Weights of a small transformer language model.
Training: a variant of Adam for these matrices, 2158M tokens, 11822 steps.
MLP neurons of a small language model. Each row is named by its layer, matrix (gate and up: input weights) and neuron, and shows model dimensions 32-127. Each number is 128 + 24 x the weight over its row's rms, rounded and kept within 0 to 255. Numbers have three digits each. A neuron's up and down rows have the sign that makes its largest values positive.
A block is one neuron, or neurons of one layer that tend to fire together. After each block is what it responds to, as a language model described it from the Wikipedia text at the highest values.

L7.gate689:121099117142158091100114141125150114169116144146155105058135115103127093134147144129110165104124139100124089143116148109125114127138146107097186115112167153139090141116119136195091151104124093137177150105183113109103143116133125119141109147114120107138124093107109129066149101125131132118
L7.up689:112153152141148123186136123130129156120127104153072105136130185104124101124149179118134110139112115121137105103096121136111100130130143191125154126153108151182099110136138116093124130142119168118131182151142174120125144133083144145118095113114117157123138096127100151119146132148102113080
Word-initial subword fragments

L7.gate1009:124166141098120138126134102075139099173121123108138130091101111151115158133152133101130094108105158180128130121124183162120141158146133126121105154104135115136144111110134138121105130129147108057138150102169139128142088117168104085135099186090074167137150108135153104114133119104112102132
L7.up1009:148124121150119129115129120043145102138130146131136144122137142139116150125112112169131104138136159088125148106129092128112132135158148168173152123169102163131155121070131124149099129083159101101123138100191176111129144084154129153100127180081140162110127143139101128131148148148126113142
Formulaic template positions

L6.gate206:124149135129140178111135089118097143125168111164133119109124112115115139090183114160148164128126145108096124150080116128129105173112174116118118133072153098114115157123126144128115128122118100111115087121158092111137113134090130169111123119121103153095123114110126133097097175112142150146
L6.up206:125147147158142129124140133071175129134125162118135163170118105089156157098096124111126144178161147131152127080108133148122132162135160093111144100139107145157102118159128104133098111110153137087150097156107160110137127135114129148136142172138121130151111114151133083112123124144139097143
L6.gate279:084125104111088180131093138063109097163088121127123137117118135131131113138087153098080120143153144157142124155128119124098142142109128095123164136121151110124135127118147113136129114106116150107099130105116141108164117167129092137139101134169093129179147150105156179107110096113104084149
L6.up279:130126130132153162130131139128106115145184117094127187135129127135113155119152130100110115145107086105164131132116090147135157132117146138180127097083093112096111146129137126127088111173111188157154112164124139068150141123127140147103110061125078136122109121175154051096164126117151081152
L6.gate307:098110104126125121085160158088064129114119111173123149126081125138106140108145159111093113095154148149147105174119159166100120198098145139181101087157140141104148149172150133134105129162122145118130167149151136132166141096111152141107104140144109080143191112120119115097134119071115166166
L6.up307:127156125098096131097134139101132124117108099109115154080098120161114092124183145132129144136148131147124126103131127147115128128115191099138122135160099156122131141142125149142164109116135108149122127130102126110098109119134118163102111144132098120158144136157144149162140115137149118116
L6.gate556:072153168125075142106157118111151118147177094121095178156137122134126118175148145169108132130111186100092143134138123140118109126114134138138152126098124108095151097084146150133092095066149140149078160107132140089074107095176141152133105129116111132117097135065077122112135110142127122109
L6.up556:112136132188114140151128133121152166118128126136153191108142149147150163141075128125166155110057103162128110134134158114161071112141130160134116141098110116126120121142152126075144131122158143148101136146115127128130117131134153095124129112117149104125119103103154191091168118118055152140
L6.gate685:139120107149126122126132127138130088116057138193096113130071100116098130112119104141145124121081120132136098144084153101148115167132167114115168135136155152131118116121173128116100124130132193099157119111151123115161116151164118157132138157130104093129164129145175113082100130142132131146
L6.up685:098096148147120136141076135113187097070106102163156157126135096096114127115122115098105103103096103147142143116128120097151101140121135123079112133112103091134109122114141109124143095119110110152134124143157154105153138083113141142146090070139143094128116157153111083122155114133120133155
L6.gate819:094151152111097138095152105125142159141082117114129147121154089123147141170142134114129088124116132138100137156118159093121145131132156123140139153115114112109138140128094142152156135116174155160148115130110138109187112139146122106145116120135103140152133137117119120113108134112140144151
L6.up819:104111104124120136109120139198110110153122142126117119145142117132076109110208085119131136117132169112130106107133128106148155139119175159123119093116079135117128149148127168143067105107131141103142134119145105092121128117118119144134133113124105116089121176133145116055109111083106134155
L6.gate907:171125132125139155135111110099157116148136123167192098119106145139155100146160094130107114074146155173140126121138102119116123125154123129154123094118127105139151131113118162084124128109115137125099099141124124093122164115097121137111119102087101133156139135107112100120153171134117098167
L6.up907:130112164108110125113124126094115133164147111141150102108104117105151122147136192141130127088108165095138136175114123101113114104124134115113164146131130134168118136142135133115153136127082161160111144097160127131146159145128111139146112117157118148113176106080111144106130120107140147151
L6.gate959:131106121103127176108123131107130131123091185098140102105072093122109191110185122099129107121115093152131118098149161115148133162125153072116071135123139169127125103127103103098091142137134117157143116127128115112153113124113154131107149127105111066135149106136132117112109167074130119132
L6.up959:105164102097143119111096103112141116141083118133127150124154178148149175121094155127104141093158121145108099148128172089161116124126110138126131104166208105161076127102143135167077137118129148116136127070143147127091149136091119171147101118135122145142141087123117147130096159146125163118
Numeric data tables

L6.gate298:158126122083144106138121150150152100118155128145108081161122146150146138153144092109119132133117122112087094115083089157104135141115137120135121146116095153146072169104126142112132132107108148183143151120121107126160129077103129177122106168119111106141111111106111122137116145114136116109
L6.up298:126121134144106100145160110154125105104117087161132131127118154156109135108114121159126110124114114100138159188105142130165126126147143145135143138116137150108105118141145119123090127158161123195126153151119081115174158138118149149109145129130107108129152172083131150135130131106167145146
L6.gate331:127107186091160155132113135106106131153143118110093132122146118124115137130178125096123134130077149114118155132121154092147101121121132146120160137152139106101089148122056177120147115103117148138090125166120103124110130134094156166143117145082135124152110151153131109172145117127084092127
L6.up331:160130113164139114137150130134097107154160087155123158151178137140126132111161169093110128174128143115078135133113141120140139064131128091139117104098108109149132171135139106140075132102164165172140118145114109084074135163120123100146134151101124093094123115102117115108108157131135121154
L6.gate393:117174168162105162112180118099089126120182111095148119158126175190129106137110106093098124088146144115068115196127107108189159127123112104093104102156138126099107153123122061150138132142133093153099110118149085104143105119080081106086103143116119129109127117089109147145144132119105129106
L6.up393:115137121124131132134158144150158140139184149088139111137158108111136116156128083125101114171145141122141119152123080136137164093118148128103115119129162123103148105120114120181165130135095121131093132139142119121126118117121115109141130117153170148117111133162123162113138124151099108172
L6.gate454:126098132127120169129183150109132106137134082117123130139144141120149106114096162106153140114134114084113117149113121094159143072126107117133155094116156141143141143120124095143097089093136152180119135139110071127126057108090138104120081114119080104128183144169123157134153119161113127132
L6.up454:180115079107178105219107146109127139135099155121094107157155155125107113143134092129125121104125126151146090132098114085127140136094110107115112174142153109106133115112129091116147103109119112119129124137184160119153133156147148106127121123089181124172091141152123097186132124118121101112
L6.gate598:107174165131083090169153084116149068141142094163121156120090105129127104109123104114133103109109140128115128121090105118157145108082144136115082171128137130127127153115128111110138126106127130137108096143103111114128123163106127133128074110123088118127165121123107132115123079145108139104
L6.up598:157113118173107114099141105141136143127124119134111102126132145142163101101120107093133144143114148155149107179128069168136136134125080078145157103135119124117145134149110112166134135171164145143101118177110118135089101106138176101122097161121100114177146175132150156116152160147131134134
L6.gate696:107081143146130130178075153164143121135131107136104129139136135188158119124150157097125122139163092108163114148136181152173113122118108145143148106140128118105166168111126135113101128125148112148094136129134154128104142102120163122104108128158132113143096126079114104150167175155126165129
L6.up696:092076118127142124184109152126173136097169107113145126154137145139126151190136140100112141116162119155124148159129189147155161091110104134126102128133087113096147151139151111126083141111098080149140100088069182097089136086134148130127117133113135138114125178113167101144173155156124168159
L6.gate943:107113138171087107162100130125098121148199123155099108131104089109150098126111086101106092118091134109100150142154144152149180142153142120123101121120121135092144136112105106125077102164125127127152127080086146135137111121103132119134132132143123157130123106141095149171136147140144163104
L6.up943:157106128143125118117176148151156166111103089165119124146156135126171183109149105104084122170103147120120104131136140172174171118144113112134134078138138140107123146079149175173099105169142114162134119145123107155171132127111166096137124145138147112106139184096156107127115144138117125133
L6.gate976:134060115183066160128126129114132155160135153121125133157141136177131141091119132096148088102122141118095121129069111124157112103150137107137106093103130120115120181142102100155093142092147142163124113132156115129129110087075131101109043126147141129118118083129103118129086106150104136101
L6.up976:117082123122112106150184108101156165161113166125133124095147094155150098128154172132142127091105178130142095159158154147119108108163188113148119181124177124128117128145157146141164124109158152124105123120104121127155117065130175111141116143077120141137129133086122113139148100125100124090
Year-start digit tokens

L7.gate384:090109102164136126145173126147082113117106143185134156103103116157122121095116126113090113095116115121149147153101149152139144128159153098099159062128135103115121111130071095155067120140110126139130109142097124126081126088127152120105150131082120167143081149150148156106180125122149102193
L7.up384:121106165132136108107129149151124102106155102097119106116127110140127154167179059106126144152142117084107124113071166145129154131132104146130158140166076153167092126120121119103170136144129109134108127085145178134124115145149099146129121151118145146132149108112117102121126097145113125062
Start of year numbers

L6.gate226:128125129128132094188143082110106131116140138172144097111135152123120143130152144141158091117099165137109080127126074150165132093095113145142140109148130072126120145128115178125058143119132081106095130119181103132140143087084123094096110103111116105140112165107108143131138109103113121096
L6.up226:136099147102123135186126170135142163133109150173107108114128088105111196116151131131114126135088119107153139106146129128136181153128122110138138123141166162115156166152111113142159139160091148125150090162130135168125174101131159144141156118191120122145128110115097107158115104143140119069
L6.gate360:144133134121164121107083136091151134107121172129132081097120115118125136122151166097128134127161125143121111103076105146125122113092160143163139159135102124149108150141104132158143123122097148126069130109155124182180136130107104123130144161089145117147133085106125143101162115124109157078
L6.up360:153124106124148153182152132127147141133123149123142146133142167140155220144179124104133096084129144147115106128205161177151175169104085096186170112118120088108117114100109140148146149155109143131139109116136116113133106115168168146123129107110126149146112116169094108112138112150159129135
L6.gate437:138099176101114121161134131121123153153112117124118145124150126120122156121134142113110142138154144140129161140087094154119211177113183131111142123163122121135134172106112128130135170102125115137095142136127130116120128106101126130137105135168067155139091128169139114132118148177126138154
L6.up437:116114175144121166136134203096110135113078115133115131096122128155174119137114104123147129156148115125145129132121144138118120164152156096120173151184085128089141151151099163152144138100166095111117130152119111140097155121140106160113124123167133144170144096209146111108145116096155112123
L6.gate455:134097169127153155064147143090128154115132126176194100102114110098098144131166127096144145105102124153141144121136144149131147113138172154139147138114110124125130148130082160142090120096122148180121137162155120132132125113076123116124147108115137152169137128091112119135116096087163138121
L6.up455:140160150131130128115166097108145158120116092123119135175125144086103119116163141123141110111105132149108118115085129156126131150108137107143122141096128151122148136134150129112117158155098155143100089153155120186170171116115090140143115149103157096148132094092128126136170172130115188074
L6.gate554:143129165121151154100162119150138166126163130174141108085115124128115145130130146127142108075132148175143092117135132096129093168138139120138091128132098123146116166119118129134114137115143112180112128108138124119127120128126128146110140143056115091159127140115101123106134130087127142148
L6.up554:142111088142137131140171131122128114176160123115134128162103120132140094151133113109127186129138159131093135106107127105140094135123113118104132131088131153186146139130145111148109086114114109146156138115094111079147135108143123153113115132133073120131146127110109101164132121143100145064
L6.gate700:100119128107133159103156109089153103115138076134125103132127126135138102159159165126124117125150073145140113141093124171114132140074139150141128165128148192123114122111146174097102137095143152130119098125148127149126105114127080143138145138146111122115105102132140145088140079136123150123
L6.up700:119136134074151131149078148137145172067085170134131128115147150138135143104103145125133218143177107147131113130098129136144115123155141081091085151125133192114139120148115153170170112140083189139124111160130099111128155151087119168136130116161128177099123110114141128135129138088141092136
L6.gate778:099140106122090179150129167116153111138096149147134150140134123118111126128131161128168139133120146107129110109157130126118103115094131088103111135121133098105183142110135139167116127117127105152127095145117123116173145131077114131112141188120132120139136155122105163082077126099151089088
L6.up778:114135143130118167170138145099138145154090111131119108133125162112094131165135181182148123093097187127105082130117120102106142139133083104107126124154133087132084139120157153128109127159139147148113150117136141117143123127090082078123150141109130150113138166109133145077138117084146129093
L6.gate902:100122149109111180106146128123140072101150090163137104116115139114107087101148169194123079117134186141151099127098149137122123137156125119110124172115115129137114162127113152129097128110150134146109135148151139107117104121113101108099131157086136115136114125110110135113145135120156133094
L6.up902:153126119076118124168124110122108172133119122162119114111130152163128114115158142123163116130138146137130090054107182165143149142157134158125129125141160191110093125167133146092173136176135133096098139138087128161137120121103171134113153127140125116086152138146075137164168137133149128099
Organism names and anatomy

L5.gate23:132165116157118119101092097120146120124149124137143175116111147152129182098148122138171115163141150125141155132120108162150141118164115095129148125075091123136133173125142104168154130116133182211114170139172131075134156087133158184123123146161117143143111178111141111099143122140122158126
L5.up23:130148107127142112162096115165127122080114119151158151144150141093115141149136087134110129126120115115129139133116118144112140112186153126142120102108069129078108160112100104159126116084119099170079117140153107114134119149086146151105174161160116121094110150107154125120133140126095112141
L5.gate26:139110136119093108128141128116071121121092136158127124145131145137109112085151056165119177142116139142120094148090151106139134120121135103144128125109118144114141104154117100154139125113124130067154148135093123133126132136105147166137169123105155094127156116161122118135116132108083112088
L5.up26:098116120129139087091126166132166099134157097101143127178138134114146145128131099147132156159126087126154154165131125153107111132107114136112134132151105141125128178089149107114122126146117150116133148167116114125131106143169158121123156165103132144094095128144119138157123155150110147114
L5.gate305:148161129117188121127117120105114142119139114115146137129134110103134084152144122146137122123118106099109137165150120109144125088155135153139107156143145124110104135133094142179112121092141162149118116137119072105124160104084121115131097131095155132108128135125123109133083143090125124154
L5.up305:141111092116163123160127117096145108107147101136146146119124165077109086117151134112151143153076101110106108121144161089138124092126176124154066119146121125136138105129111163138092111099144140123116151146164134087114086116138122106121122128120129161092139107171173088107142136087080102119
L5.gate495:099158159161097112132128141162179142116119113136112138155099099126155108166102121081189126170108133132079120176066086138139100125112124110134148125085137145089133089127121095107133137145122090135125097157118145161122105116109126117098138125126137101123157170165118105113116110108120123162
L5.up495:124144109090144092125129113113087165102144132138112116114170122092123120135138126101075146095099108123134121089126131124148144110135143138115126123135165106134143149115126141102110096135134117157114165078085128125111181126141167122118151141110145159147158147137128134139081178175130130132
L5.gate748:103131100108119085154097102133126138139108140104118107170084127162117141176141141146098106137125157140134135144135130097151105144137141120140131107155143154132159095152171126144074137155078124167128103109129141142146081123096143067107123174125111108107144125130121140139123133162092119160
L5.up748:057166172167094125109111118194150086116141093129101151140137148123134126115100129116097106127121171148113173148128101147120120123144106100127098127102148122157119081145143120155143133132128110132088132144097154113125147114187120109115077160148128116149109175112143123132088131130105162124
L5.gate842:101137132132122126095142111096144101098095131141127132123137158146171138116159143065139137178133123088147147147146085121135110101089127094143166118131154168084127132109123116112099140101161119128113063181117161130099106124137183142093095165160081112133088119145132144127132104106076100147
L5.up842:103112153157088165143136090132116131116120102118113097134137127146108106168113140142138087153124131123127121120127110114171145111112145097108095117162106132108113131147117107130095166130130159122143113149129140148085116167091127146105104113142090106144124162141110141098132115134099181168
L5.gate865:114146085140129133080167170151104103113137147149133145129128147115101085108124093122169105157118122127121158127116145102145113106118142141116149121147076168126143203108097152145134125078111137128158143139130119091038086113136182098102171129064143161117100108121114138100123136132142103121
L5.up865:087132133108094116054091157115069098135099111098131111091081099135098118128105129136108092069110127165101121184140126108095068140082127177121092134160129103098139123132121095125114106121093122142096175115102138181106108131132122115134176157114086123161150109138125112175163128084086086127
L5.gate900:122136135115150104127125113182093166092124152145124122128111123135132128160129130146149119109124135164085143166130083112127100080120158103148126155127159122094106137134092153151146167092149153115107115130136117159147101136116118130142100119153116098127124122137185114129143134137114148149
L5.up900:122126171138149127123175122095119128096085146137089098101117092129116145156135141127131136169118135103144124136084129156099140123142155114120102135139142103173143113134154115147122175111103122170106138121139127156123128160156127148105119157132152086135139111121118112178084124155115123095
Year-start positions

L5.gate473:139131164106140169098115134121102159130089134142113105162114096105093134103138112130104117118115119182149130074162123145145102100121121141144067138124150143130126140124125106093154160063149112085131149135129116124138184147108112130123144154071149132151164146145126109127148139152138105140
L5.up473:133084148143124086118115149148146110124090170123108100149100117103114087139104105136142160161121115105138108193126102111136120149102161113086152179127093092078158140120113110105117112159146147075105152140127166124116139131109159123121103115144137136123096149133122112087124126144156174149
L5.gate614:159148185130110166146171105150142120152144122122107119140114127142148095121149113144089123113060139137112149124159127072114116134143101119116100105119101158146155145205142131131095132103130092137135127165125121136116124073100127167104104157119101097106109154142155118119099090035129132163
L5.up614:074143100108135146121105147135135126174103152132185138129120088089111152107056123118086127062121115112119079105153135174157120129154156111109139148127160116116125120095115118132112103150136138132152149100124146133142151130134072108144151112113155214157145109116142121137097182148137090119
L5.gate843:115179129087116137107118074132133079123146105143186186132129095089134129124137136114122127163133137138140129117088119152133117168095112140098103073101144115129137162115140138112099129096127172108139121147124146141130097090132113164114149123088165116146134129125121141143148123135109080058
L5.up843:144105110108122179147116130129144082115108165139144094125148131118115162161093117114134110125071169147141118135142164150172123133142164144154154138115145126143094107200175123151129132138163125096110086087139104143154174117120141159160129146123111145146149104133123117149121171136159128134
L5.gate878:136145094165125090153151100118141137157119132137178114108096113143148072125176136126106134109127122083100164161107109126168117121137152107105125090125124128112137116114086129112065105113126163137123142145114105102144061116104141112103126152101173111126136162115148139119089141111163116186
L5.up878:121170114144167103112105158138122106129107124094120081091115067185097149140137124093117129121085093136126132104115152128094110129111159088168087125142155177120133144164117167154140145131103159093133181168091151133105151156157123169146152093181141129115135160128133141132116153147121088133
L5.gate925:110150150126105150143130131132170093169120117168136181077122106098112164118122141113165097120129139117128122154131163114130128132152165183154134139077182146160109125175118164148085131134142163138124155100132169139154142145131146093102092158099132152133119125129176100142115150137105098106
L5.up925:126137126137150093102121085140112142133128151093104113132089134124158136070140094125080109129070133139149138114162114142126153146102139135101110141141125141127136135137173121111140107114112136084110161127132121135116199171151156141129168124125136111134163103161116127106127141141118163112
L5.gate937:156085128155104173120077108107129130120088100136142127114104096119165135174127154118133124119148141127128108094127146133171132119126148137173115151083130147130109113119073163168095111121141134170105168103141116100146113140138146174126149149162131109136195121145089115122157147124140097092
L5.up937:121133152078163150158145163132133137142139167124103117146132090122157159118100108104108103136114114134130138129107134124134163114111123100133127125116156154130124127099073099153138184093110145129127130171119161097115143132126102092142126137129137153123187136121108127148124117140175088099
L5.gate962:119130133127142143126130131110149133142102143153125113103099121153098123121128098114108133119084122133082133122121100165160128092112117137123100127111148127127096121129122139065060139124138123151149145126114126126134098155159119113120074113124114123146141134085095126129115149128179098121
L5.up962:144134139101129132135157119099160157167111141137137125144138089088103110117099141109118119140095094097113138170123096143133129151139102129110124101126136137108139156136102122109126165152154093151155112127130113136078108113159131084124134127155134109140148147129166114136126149133120105153
L5.gate993:111095111126121202134153121127107153111111104134117082104121133128121155135160127075182135133084113146134111161125142170122145152141127109118153077120159139117142146106105149104099133154141150132123126103144121135152096107119155159104122108129086107097095178154141144134155171100100114109
L5.up993:133140129134138168162140095128136163137140144134119146146146127126116089098142123093114164115093104139122131085090131187148123155153159115092107078124160110128161096129107135116113115119113121144141137122150144113119134119124127120105138117121136109144122130084090110152083138133133164119
Statistical tables and figures